Weights of a small GPT-style language model, trained from scratch on English Wikipedia: MLP 2688 squared ReLU, rotary positions.
MLP neurons of a small language model. Each row is named by its layer, matrix (up: input weights) and neuron, and shows model dimensions 0-148. Each number is 500 + 50 x the weight over its row's rms, rounded and kept within 0 to 999. Numbers have three digits each.
A block is one neuron, or neurons of one layer that tend to fire together. After each block is what it responds to, as a language model described it from the Wikipedia text at the highest values.

L2.up1211:524466467487433347462587454527599523498435525605434492441444507517497475530480541496544541534524489507541489566393602460484476453498445500478449478515521473500508512473495568528388542499553449496489570451468557463443533459487542540448503446437498565582496584502502567561535544503493473553488428525462424555471464534527460488538466484470511432522527563494428522560495444456469596492558556476656439494550508425473477551505566466511532516516482443451
Responds to: Determiners before location nouns

L4.up846:514551623473468450493555463537497548576577556520530549468517465532490486406470525426613479427461407494544559489570435510462478447486452540614486426509453537551506462479445471428477523536477534493471561432586523514520567453520551540482509585445547512510491515572501544425422509441435513497547529620603504489469381496462525482482547453466509410476582476442517435463460565507448549411527513477476477540624425469642501477435547483423503493492524460532
L4.up1332:489463495496437412579436601571584513510497589518551509455468533480488541523434544526497450591431385583466534513481464455515545518421492387463535422444514454476595454561605502471537602455409559497460460468517539453590533473454518469538517538478543465461438510474596488478487663439470516551458516443505432463551471528485525525474496419553533569501513508465608504470499414483439534494529576566538520466489524459468444473476552533498496498551543580564
L4.up1593:510509577529500593467479449451517548516494483464516531450521467564455522503468494506527450507492537509383536436540516422538476446601559537489611473573441475446509527615522427530525508436446507524487476370472486519504455452565477550561507497571541527539439533451513432483459611454521577511450580495550478531510482423559520508528567562526578446474497506375553496457513504430460394491426378522473534439423524442563457532550521425463573423485519431493
L4.up1871:422592567463461553496487530581481433451479400511542534456546398520451517428362549596456533498547497547543434499483511528518473549570483436396418540478564464423512435514467536483414526562423455439444356472493474486489532465534468582532601523447475442476525474484480519443488547529508510501468491527465421445534514533548596471529517489465594461485588574478498471496356516476501561543454532477517486511561420451492518578536500454463510431495510511495
Responds to: Coordinate slash separator

L2.up1282:558584481571543607525552509435460595600543537551555473493499433506530557518515545394523472515534522508515462507491493472475498488475427509479389515447501546447537553538478421427429444500512570404559546521578473443458629442409513453550466600414519501407413508532609461505544514525542529535526615496566478478534445496481525428590573557498505338497514580556547442483519540499480517454500378535509475478549521522487578527445552594438521491439522579466
Responds to: Coordinate slash separator

L6.up1431:452505477442575409508536472571518473479468506538598471512461531449585472520490494557425511518524440600512498419502552471411479438417470534470484451552501454576569371402470514503479453513435442551380548470473506413560462445478487555492471500443473435466532568488445515472537476491468519447558499567481473541546560398527506585468552510453606483566438411522522396418495417441424540479497538500540416506523521449447516538498602613532551514480452422462
L6.up1460:501519495548563556491481440511473501497588496506520504515591535447504550523497546527460479616571440410496558455474500504566511513480501485398524469547534435504511483575417436581472508497534583418469514519556524457526436425513604597549490527492539472380451546440513497478560463381522578529519572504497517442574451499450539479500511493481482381467482469473525398455506537559512395481568417624504474516457557500490514491515549454453454495463492483522
L6.up2036:418490494584449608544531459494569464527518500466574483439531506513557442473517466503511524448556418551556553524496461624579464513447456440454507472477499507462450479540471454456602587512421435504435439500532442511519527430526537507484567461438391436478461548474472436543481537549546463463539495493466466510502531400434542417565609520530455476450577424461477513528434440433498441495485586516534432498491583536472510530434576535500462583506491557454
L6.up2622:479502574546496501579484480501533508590540445472517445567442451494557443479512553511512462474478396530511507470539503524468479421542457477482487382494483431428546494488498505516464419428527540451480487497445446528552486517554516532485555461471524550342456534473605600538536516537518502464560501540411515509473454501499548518473512550487597443497440526461477571520580499449509517429601474566485423588543498455481589471546585454555514531441548578485
Responds to: Coordinate slash separator

L4.up471:552590495487512550458529514489520441468414469464514544526483387532433447493598441518513551471503528637464528575498544548450533588589559506483404416450548496449520433422448519433510569466441553492486465485519548547544563470534536442495439510469498602604499498365441427469483501470504455529556538508531468493540456527555433575479602544602533465558511532399490496489538536439504505454531500499591435483500436417617448504512592522600571610482509503493
L4.up516:486489506494545473465496493539549487502508512522493496513487448590442572489557462485514465510514546475468496549467498540500388543455391545484420572473473557474423507508456486569513515467611465489488452469473585443559555468558480450435503461476501599485588455456508580465440551400552493493538547533481528487518570493498440479472548557499572499461597566406505552485516543589534488539449472605561521387530484443456402567370537542546509522471553557394
L4.up1385:525544461480528509512520523513481464527427514469540536464462491462516484393522388494422494538533489580508524501563430452559489485430466592470449520571583554480559550529534531435534474490473534551487444475452463470508554471428513501529487563425480620555510473413491459493550537473483513519537589464502491461531475585466499570537459396522512472467482460475587480517484519504468506570475507516419556536446525445513448430438600472591525486559510446488
L4.up2202:487474606540574489451591575457603514416458510519531463566489448588474508528473471545461459604578460486532434482491481536561505467489561561412467493467477466520578531478518539478508523461593478493522441505439509472546486524543480514523501491443435528579469488445509526479492506476596446443584542456553475569428560464502520437384483475496530497416527483431519388549463569533531546520549465523450455603416529464573477441534482406591533568481487422562
Responds to: Sports achievement verbs

L6.up272:434522383445443471466535499461493434480514516499542501483545471541518523528522390496522483528577555483544490474578556501552501457499598552532498475543476438566450458413473431509543469599556539611523489475519541475504577482415430514538514476473466601516483425477487466538539450486528458495511446437541454567512453487526551565527558416453536535495462569495485495480481502489497523603490484525504446554501539358491431562595495461584499477534473475562
L6.up968:388456489457526454513564512428575469407515457522443463608476408529535577492565517511480499460565415524481458485561520466537506449486497516509487462489594537498505443547491433581478522463536492560495465551504532564544539509513515554527517473493424530502491532491543451448528443484596519537469478502514526525617457464507512589384460533591468408392595504550393535467509459454572444491482551552520392501442509514485547512465492518497410491530494431526
L6.up1657:544527473474467489504542496490515434523539444461611473503529475424500460524611464474496481471556462505408516574545573474512479503490465456510409440576498529549552483514436467504522486595584482590506453466464482569446528547482489500481511531431483575512512519452472562459449548402505495472530509482546524637579488521510441564472493474467535549447559524451556437539464571512433527519415534555628434540552436411461463517511430504609495580542583452456
L6.up2679:427544455407525417555465530498557566521478478504449526531514496567434417557556519507445525458457399504461548495457446480531409458522462557513577500455551597468517481486533524516485505495524539516522434513500502484522570559468483478513466463435530573535570544453465517533468480556489450565388502440480459515534561531551459516471501487492542495382482475468487496471444506500446571612504584586486429570469456540470463467453516552539531464521523507566
Responds to: Articles in sports narratives